config.yaml
d_mlp: 704
qk_norm: true
init_mimetic: 0.5
schedule: "wsd"
seq_len: 1024
steps: 15070
MLP neurons of a small language model. Each row is named by its layer, matrix (gate and up: input weights; down: output weights) and neuron, and shows model dimensions 0-127. Each number is 500 + 25 x the weight over its row's rms, rounded and kept within 0 to 999. Numbers have three digits each. A neuron's up and down rows have the sign that makes its largest values positive.
A block is one neuron, or neurons of one layer that tend to fire together. After each block is what it responds to, as a language model described it from the Wikipedia text at the highest values.

L9.gate489:489550551511496519439534497474497459472492484506534571478508503493494446493478527496539502490485550522499512511527511492519532492498528529553499510491508540486488517517497501503531536474523511516464472472496498468513472492508494486523494506479485534539471444505443508501512512517513546519516513504494468498486544483540526526533472524449474469529468487502499494477501497488484510540508
L9.up489:501503535477472474481532512511480496511501528511500451436544495481477503510447521528537471470405492500507480519538483505477491487513513500475507493525488502480519503522511546528524478490493504532500487495525509518472468494490542489434508509501446523498504526493481491504494492542544539508500488498465556464491464514506528483512473514543481515500505513528510509485472494546476490466513
L9.down489:495498526486528545483505523500502504479525535480527509477503471508485515531456576480448533473493533511495472504555484516498498469481541500558539501464517491540439504494493501511538535470533554498524477476503534490495481517463507474538520492494517530506529510486504480487531498503503516540531472510495505518483475485464557514497436507469500495492488519499553506506455497465484498490543
Description: Pronoun it, name-ending pieces

L2.gate79:475513519513486494480495526497500555527532519453505443510486540487497520515530533505498506530478513485484492461462543516499436498525475498517509503508494487504515515507493491458502511532459472502440465513496512496540469523503492556471493539487463501571528478495519462472479499466520537524443495534461519514486490530529464487522502525474442530510522484488504512511485480477460471483486
L2.up79:460503503506494479490502525487473564498521513465494452526480534473517501526531533523485518486465530489495466483481511481496438501521473507529512506538491513497518500474495495489530510501477456479454455542483502511533467536479496549509494542505462515553523491527525487488501521450505511511463509526471518495479480543529477475513496533468441535501514508510491515497489484458450469480495
L2.down79:482498516508493509483508536479491534538528527450517495493467530494500518515496525490478487529494510463512520473463548503521499494496441502507477499490553509471494519513498470482496526541458479495453474520498484469518472479510496541531497522484487498521514459504535482495496507454541532505491508533491521523487477510480479513555532524466445526514517514517520501494496489519485458465488
L2.gate95:493489509504501555542479509486496493523479534502461493501527501470493513481524518505512501508504488451489513555497496502515482552504497508536528512515494534442524484557465520501494501475509491488477494473460496503495504514526516491525509483503544477456499507457501472497469481500529513461501527503495473487501527501520541482487473488492512522559518512484496558537517476479534483476458
L2.up95:476479482507507554505470510496503484515481505495468515507519515487481541473517497494502495514516525446527505544486491508495480556496486508492511492534486534467526498550459540517518517478510474494477490488466465511485506519511536495548506498483518475463507520481508496494475516467503501471487524498483469488500532513521541494486499475514526484562521513496517532512515474473537477501471
L2.down95:465532488476506522537509516516471487500525507494512455480499516540508510503491529473546460501513486469495521524525501474497487535512489504530508462506492498511527505499467494476518519503485514474515502552522491494507538517478488524516528511489494500503519465496475484505546461484503516485501532472458539518569469452524484508514530459478474496502465535489504520593488505519501476508453
L2.gate492:541522477525476519516534495530508545517531462482478467509456516505508530489464533475460551526510508492542469479474497511523492507504490534450510490489456514503510532549504450525502493544446486480489497511487513498539486485513505514501499496480516528500513478508484500441498470511520528511457522462533461506476521511479477488480495462486513524475497514518525485512475502466526452488472
L2.up492:549521508511466519531520510518493511510520469489482491487476508481506530473455557492470528508543501498524498469491522477517522529504475539517518466500447530453511510537493470515504530528459487451476490543525510513572482537491502481514516523482492504510532496492446519458480512508523565477470543486476483510480588495495506477501488443470500521485503520506511503502500482460529518497494
L2.down492:540507527554471482487496465555493495460504462495522499469468499552516507459501506528469524507518517490555498482515507521513482524511493513498531459509506497482484521498500479482520489500483503495476458507502497485531490482451508520444522526466488498532498497529534496492500450507493521479456518489497507468471519486517497507458496482468491506507497494468515529447478475457508486506488
L2.gate640:520523496523538472476518531492517481525506564501495490501553503462486521516519483488444475495477547515469562520474519455496472503508488504530490476541521564486494506520499492471482522515494474489507489482466484462536459492527499487559506486474530574527559513492487485567477533509524501532467466509492483482492528502529475487460454524494504504504511505485506529462502499486525487485546
L2.up640:543521523503526552502506506484558472541486531508492506461501492483468568517514488479524445523486522470492500538443508471488460506483475470540490469535534485504525490525498471475495477517472486491522462480465532502524493516527517519467491503480535524510519516494522495497489524504525479497504488530491551466496549457497482447512493515460486449494493526507499498514505507475528499540525
L2.down640:514485527513466517500498502476532496529503495515471494474478494468513515509481522472481467540491459462509497468446526494500538487490464482504518487537525533508486470491539517506463497540448480475494497502501510468494476509497464539492505501446542494476491492483521506509551514521541482538474496507504493507483494483477466417485487495500513486501491528506510479487537528494514512511517
Description: Institutional and government nouns

L3.gate2:505449474507502521486502471462482484537496474496503458544520470483469505542466511490519465509497474542509512519530504462506492490534468464465503483469503497497483503515521481475503480477477529513468481480520495465488494508475548549523517438526519505471498494436494518463457498495488500519516468520518514499488476526500488558483530517508501457511494517522478519532503524493476506463545
L3.up2:468498460520479527479513467489443525532491493509498449553524508496503516505472531510486469511532502527488467505510535511496515492524500514492511520478474519525454502509517466501536512526512496503466487465491487469485503501513531485459526491564528477481486457448506539490462501485492540538525472509510574509463512454508500511526531508479507467491554499477489490466508511509499501483523
L3.down2:516483503517445490487518499552502510487494507477493521517470548511509525447489478523504550536508504476549502473511512531498524511468500500534535482523515479465516503498508494509499494532459517508475536444465499515524477512514511512491506508478425463503457524508467454516490512517471480485488470469499477489501490526505494464525472503524508508480473500491504504510528480510522508503464
L3.gate492:523503506496539504535503525485517493513519535481478471462541506470528475434487483517455485558454479513475505493468556471507498510515484527522485472532480489509490494529562516469514475533493446517526498525453479460504494497527497552507518513556517517462495468512507480503517523527496499542521474519485489449512507526531472477545454500507522478515488481486471488480509503529482529524535
L3.up492:542518478477511499544540518453525490497492508484502492480532515450538473464497510538481470532480466518468494529473598483473470502472477529511485468547504501528481476538562487460466482543451459507523484528471492498494461508520490517486485518542520515504495491495512481490521514511462493496523493520467464480514508486495467484515477519498503496486465480485456537493475502536501497538503
L3.down492:504470514516471493534568560478532459488461498495478497496511499469504477463492482476494487522427493454486516482499500453515494490477460505509436513527530523515492486503519498525486484508507464524486494553502508481482491540464491529511533516509530512454517512488498473523512505512475505507498494496528440471471522517459475518489490493495494472510465492497508510491487511489495494532513
L3.gate542:524470492484473490548493479491526478527498494518464477505515494485502526551471473547502495500500483491517540518518521489477512482501462553476545460524543491491489478525534498445506497508484493511539489519525485519501480506510505482497481535482499516469491543537495495501512516513522529462520454465488504496479530510472490458549522475483517505526503526495512474506502464484496473520496
L3.up542:544501490488524481516448452507506527500496504500538513471521516473502485503533482473557501467485509520487524514498514494503500501518505493539522516552518492514516488553545496447509490515487503489478468536475461482538478478464483525505492471488501528480544496537507485490515577523462508492513507525461494476476501497502527488502495527477483432492470457501484531517472478465516513501542
L3.down542:525490519492462493532499505494520458544491468548486541480523518504487490517512517509499509514484490484465528479506528505475490483529483551504497477557515485482531519463515500470489485531497490480520542540510516482493503525451471525508496465480483516440481536524515470462493526499487498509503450461502466486485525546495503486491503478489522521477495506492461514541474470510476487530519
L3.gate580:521478542481528490508503490496497473550524506486494495465547498517531494514495520523474491548476538527474476470487575481491467502494490497486516483553510498483547477530520522475454480505536459487492496529561482490481544494530541464503527487494455488494519476561514494483472498501509509513470487480471512475501527506515478503490490469490474493481513528499520494483503544492422512440462
L3.up580:479490494509471527507507489476499463485523518501452511519513514517465493502524495510522499473487505490492531504540547479490485521486461459496559525513520506501530486514531492478488518535540433512465474502508516493494516512527487477481493497472512504491531539482520477443436498491575500503466516496467499460509505493501479482473478493460527495524513531504505508506540526475404515494448
L3.down580:481478492499495516485516511451490505509504500490459499501494501525467482487536477512498482470507501462508489512531529483459510477523460490538540520468479546472494472487507519494469495498507444506457533495495504491529474473526485447504515514492519477448505469507514470507482530508519521511490511547490480430504473485492489479481542485480523516522528496514533495529544555496429489530516
Description: Politics and legislation words

L3.gate11:498488524486534501505535491470510484497509498486507539522478475525488492472534484467490470509498520515460477442526499516522533541499519481504494554498457524533532479474512483498485512496508496514499496486525520521519515473484489505513516503496508536486510459475512458495519543509510512518503502533467499514478491482450496501537484495477498509508485462532543442452460486499551495494505
L3.up11:519514495477492531502539491465490470517496486518482520506484485524487481517496480459461527506468568548465498513500520501490486487451474472482526516486481480498493465514492445473501519489520540536509468485499525521525506504517475545517507505487538511488527501478483484535490482476535476495539521542502512513491488495469526560516468530512493482501474523528524472471477506492542501476506
L3.down11:505529491484489499485528498488507477519492487519472530523532467526495521463524450501509491472505574530475474518487528497505499498474495467538489513476491485515505461491544497472507562515509531534511469437499536496506500481511498520473506510501529528498532497455462483540474517507526506549519511532509518506474524491465509502515490501500480488513517491501530483487458522501547489505511
L3.gate132:507539445470504493476482504472550505454503477552533516525487487508476483503548478517511494544486506498499516507493504531486457524530472484491480497454461517472477500529500477521493494481485511496517490505522515545481477497528515498508520551522516498456500512491495530515500492497491511501445473524471492507508490495492535479511513532550497522468484527482504502496493527491581469531472
L3.up132:519510466480504487479442553472490508484487478499550479524467484487489489516508444506488493521509494504498496515529508514497469545554442503454464542505476506483514507524489496522478494509461541497485510513537504525476474498506531491495547551522491486475488513466474538507490500482473511473473494516492479501527481523471499478530545532546483500465525519488526488530523498482559482512539
L3.down132:446517506475486517486518509483510466472527501550541566521490504499469491540509478474533490538535504471497528505503512508465531516506486511515467496485451500520476509503489496519452501497513506505529475505480502581480526513520499516503527494511519538466507501479511516536485482470499508561496481501471533511481499508508487446488517512534509501535458551491511502508497488499520489488477
L3.gate284:503496495532484466464460555465546482513484463524485498499498513488491462544520521460456490487487484468509465522526480478480536461476512516501518467501511507503505524540466533523472487481498564522528497514440533484514476452463512520515570493489484479536474495483475504516539488509492491467495479476505516470501514519499488516472528504551511483489466491484535500462510515483531489454514
L3.up284:455515525479501493516497442499514523473524479429489519528537536489522471501502509492531468505485499474523503488506475485504482480494492532504482470468464542477458554539511506469438508488507529507486478495573507466459506526504507489477496502537491484459503450487482495529506496510517472506506526490496467501491448522498470482516475544495482446541446534507508529471484491493516477463514
L3.down284:497472505487505541508545512494513505486523521530493477497477494520497514520506500476517528512489464518477500482518498504505489505507507529502452538454497486552515510489507484494542463493508497479508502540491535515550500529490483467446511519472506503521508476472497530521480495458518499480480533477522467500491512430538507507508489511534488492504486496500521464489473522490512517500507
L3.gate682:528484492522480483505502454537535505562474497529479526512493542461481531514470457500504485539499476518476477557498499519510514549494488534488529493517525541515458489470513509450525554533494497476503534511510532502458519428518520503473477465533497457502484517475454465479472491470502525516515450508503544542489536475484480518475528563492493517488503505482477506465484498494492489480426
L3.up682:507560433460462456541531490509500515512527496507483487528529515476519481468543510524499486498481528492484503447519522479511518504526485526526452508490497468478459525475529510490471444516488546538516501465510480470513472536532495516482498514487475491484490499492478529514497450489497496534508476504467460506470505487473536526524494495493482485496494480513515462517539463522543535506482
L3.down682:536476454498492479453492481523493508534525459462513513514502512515492510547475481474479512513504467510525515542483496535485498528519466491507497512488519554516476496509523506489516518543510457490490501513503513547441507453461500517492456497475497499496475528498472505486485508466488459512476537484518535496493508466490504476489524532476480492468513472517458505494497493463514496484521
Description: Sentence-initial pronoun subjects

L3.gate5:538494545494557522538496501471488534494523493506488477462490521540495510474513488473486501466499499546517524490527466530502497510517454526528510494515459498529497508540484451494462476523501490480493529471468533521530529485521491517511490551496513480542516490526476515479534519514484457509555506442522501465521468484450562500466503503457474522510520479513530508555494539463514503517487
L3.up5:510559559532490524490487474502485543490535526478478527487496467537520503476505488491499511427513508569507516506505487489537496491516483495493487447532485499547507484486512511490500500514437491489523551486453492553526526502561501494468507541465498466491518496532495470520535475519480479476500498482463504458564471463484550487491484514510501507512555491508501515510493506498519494500511
L3.down5:508511495448526538475530464498458484474496511486543489523485451535529496499501505496502513494471486551501531501512480532521476507489500495456492490511479522501511543536521467549485548525506523480512539521491522482538557500512479504487493495508484504498500495487479501503524516515473552487487552498495468482500489472494539523519537485522534518514475485489503481508508507487498498473512
L3.gate91:489460506454511525524491507525550527525507501530481537510463494513522521514509514522487522504515455508499459483484507478517466492473523441502509491478504554474514508518454512486517492535493487487444475459482495451491493531502466503490503480522515487508495474486502494485498521501492482518485451485463547484487498487499498504568549525555494552470524506529471496473505475519511469469470
L3.up91:520485493456538467490468491496534518528521510555502490495524497508525494457519526534491486507512518486531519503511492493530493514497465457464494542504523487501495487464503548487507513533555495488500383490533529500494494489510497484507516474498490513508522482463507509549508497517534497512474474463500489519490517535519478498510551470504439471504490574522465480477490475523519507529479
L3.down91:455494489490523505533502528507465505460509556473531488529496471546489503536468463478488550513502533493516523417481484486490539484479505474464456499488531503531505479515494523515455496486468512451497491471478534466462498482547487528486453531513489491457533474527539474504501488477512553500515496489484493497478540467502493512491499496518489483530457522491481487432568527520518479495526
L3.gate427:517515505556454519494485527518471484512522488512516507498492486490524466510468505494544512512516519501501471482462450466513483525461509503486465510474534501491477471486537485516502482510493505514533479508497509432500527516488473491515486494479453467511519495505521497496474497472507476499513503504501505513479471493533465513468493489479478495502496484549468502510504448499516505482495
L3.up427:487510481544489498502499530534457499519524491477499519513500466480524486528476506503538507524533536488516500480478454436517505531473507475511478513457536476488451520468529464542496468530480516518514491500473492412495510480510478506484504506501492460506507501519493488502461491493509466500502492482474503515463489523523468503506493498501446512489495477529466482536505456499532478476508
L3.down427:503505460511469544457461500468485486480512511484479539483486469508537491477486519522528468495491534518507473522462478527513520541482525525475464495483514498501459490518501511564508458516500512507482493494510509508479460504514503481520479498473520495407532445513519514564525483484466517475509526524485465508492458495538477532466520530504502499483459523528483485503484509489528499552494
L3.gate523:472476433466499550526546490505496537547477465484448521512500468517477485514496526540526491514565489484512458525479502518508507529470502491508489507477508537493482501495477472470455506425536482525465503480493487524489517477490499504472494497498519563517491463485538481503472560484500531507463490511495507501537535461503511490504486508475499519523502533489492464477490474514520514508475
L3.up523:464496475483494536539506492490503532556485492515489515497515466501512507499500527517517480539529460527491506486513516499482535515502526517487487494509474550506448486464489504534475500436511535500509511448489477441508474496480495516462483517474523524532485448449507501510513536483511558489507496532491472511547506470512503508547487527496495527496486533511489448486456502465533502540519
L3.down523:505528524499518498479484510487501445513482520514561521539523500526488493463437518561524530529527513520537520471509528554561497495502475485456494488516504540506500551520508515508503518533518511497507502520514500459476516480526499473532506489515538505468455486503514503492511500512462497562477525504481458478467486508498499501505521517514536491510425474470541503480528546512530470536516
Description: Mid-word subword fragments

L2.gate142:529494490485501496498509538510560520478517508485514502507490467502508443489510483495555485492517463458495528496558554508490477502530466496492484492497498487466499560497487499527497492511463487519562483458506507499487498507481488498517549501505514474499502440482488505500500449462514494505502522525501487541462525463443510529510493502508512502491462526524483470473476523456543525493465
L2.up142:565466492443526488499460524509486515486471536498526528506482505486515456451468488496520457501530471471505508531526529495505480496519448510495430491522505463498502517509484536513532467515466484515491531493545502528482505507523479465477507505499485470502523435456492480486521506467483509515516500542492548523472507501472532501493490510508510496527492457519498442457453513444589494511526
L2.down142:523475504462483496504500515491514489476522508532495537478432469544459465477488498453488488514524487470496497533515542538489518484526445498524489488467530498553504544497495505503521517501481495525479517522486527516516515473525480458480548468477516521479526475501496512479481483501502501526508541473464514533448486477466509499468486538543505490549477484500473425503481494461547508502481
L2.gate200:468476504480514453470475480516526499490516512507515542468502486491499484495492519507462492522510552487527510462502508524486537518535502508492489498510519506485499490487513518474505461514523516533520512529524512501490516499497536558519527488534499540509448457509477479535495474480482490515547454509487526541470512452470498512490483501507491540515535481469521464468477550512478492483470
L2.up200:507453521498497497447488504505490470491485514490482501494518481489495473498468494487464474525476537505510497484518533517478521498520463519496494514509529496505514489486503507470490477508517510527518501518513551535466530472490508496519520481530496529494457441498508484514523473497496451474556471487526535517470505441491486473492502517528499510535537479482536478469496555515490491460478
L2.down200:493467557509485489499499495487493472484520500520550518487533494512531484484497504497469480495501511502537488517486516521542536495488474532495476501464546509510493477533495509474513495477528506527529500490480548525482525433476508511508523504509503507493479442473514485525514473512487513465517496480470521559488523468464464494499464490546520507523532505466512473456475542495479466476473
L2.gate239:507518509504565484495481465534502498535491505467515481514478466490535481486540494493454524491485491496497540503487489506500508501527492516502474528475452495534537507480496474497460534525506501505466478496515543570475471507509510525484511474496469494495535515498507534514528462461514524487494526478498484485458485531522498503478506490508470445514486488460484469491493540469467486542508
L2.up239:528504505501547499507501472489497485512522506469512501490463457496508519510553513505497492527495518488522545514519460458503515489532491493484481526465462501489538506511501516494482524511504471522454493492511541574487485490489515525483526490488509505518517522462506523545516470496528512482498502512510516503459478521529527487467462482496474468518484474438523479523475537481492527531509
L2.down239:540497470563481510511514480489518482491483522501516523479467484491497491518532494518517467477515527497499475554510481525502462496500496513515514464459464496445485513528483498484543510480508509485492457473468487510500506452473505511428524525457530463499521539536466509492505508514526516510501529538501528539506473516514525501510481496514503497535477463468518514543522466476496499503518
L2.gate438:478480521512455518497506523485500435471583470479505521506487483512471421478480437517483472512500495494509499486505500508455482541545477512491507513536553464536486493502457469502478432490508505471506503479488533493496481507479487481517532544518495500513529488475474506494451506509458486500489496521474489507512525476495519501469469507533475497483479508513523486496475549497499506482503
L2.up438:480479522502467484498506534506492455494552475459514522490489488515496417484505450521521481501511488484507517474517476522458488546564503502488512511545544483508449495516464443509476443502502508468493499503491525514497476501485517491514508513493473482510549474479480558523453505506464482512472487529474491526518545499492510500472475489542471497509496498511517490508453534490498487496490
L2.down438:495512505479465504532516522523510519455532512498484512526503474512507461477502482489480491490497494487516504519512496521511513497513475519493497511510544471500463466488473486512497449471515554491509513501483567534503488484491507469512559502487511513504547483458509541502487506493468470490510463542474501517499539506499509528522473538528498499523467518473505478491457548502496519500520
Description: Word-start fragments; pronouns

L9.gate11:554537544525543510524508514510460501535542513445480489476469516516499509488502508479510556492543474477503519452481454510542473475501516479497485513520508507533510467513525526518520488493564531521490504501508531478507515490526512490511486515500523503518512484467502459452484511465562556496510493526487507520484529539490489477514503520525486495438454502520455484470506511466509534476481
L9.up11:493451497544511506504455500485480470528511498495496528501483506474486495493507507503493485536515480472504527527522463485485497488500483481513549529515572497520479468516505524471478496492513502528501497487525505510469515499492499475530479493479502531419497481451490505447498497489531483560481445470500506502482512536521514500504543512461486500513497506506485531480491467479495489523473
L9.down11:533452510533502502497455513455475488489496498513498512515489496498478486533534480506488484482479473475520525489463496445528534452485556494559495455497549456548490509524485443503491504516465531514493483466537529478491497493489497487501456480539513512484499471517450479495532519477486475518518497499522541524484496518472497561496521482487489526543519460510534517502544476504538497495494
Description: Mid-word subword fragments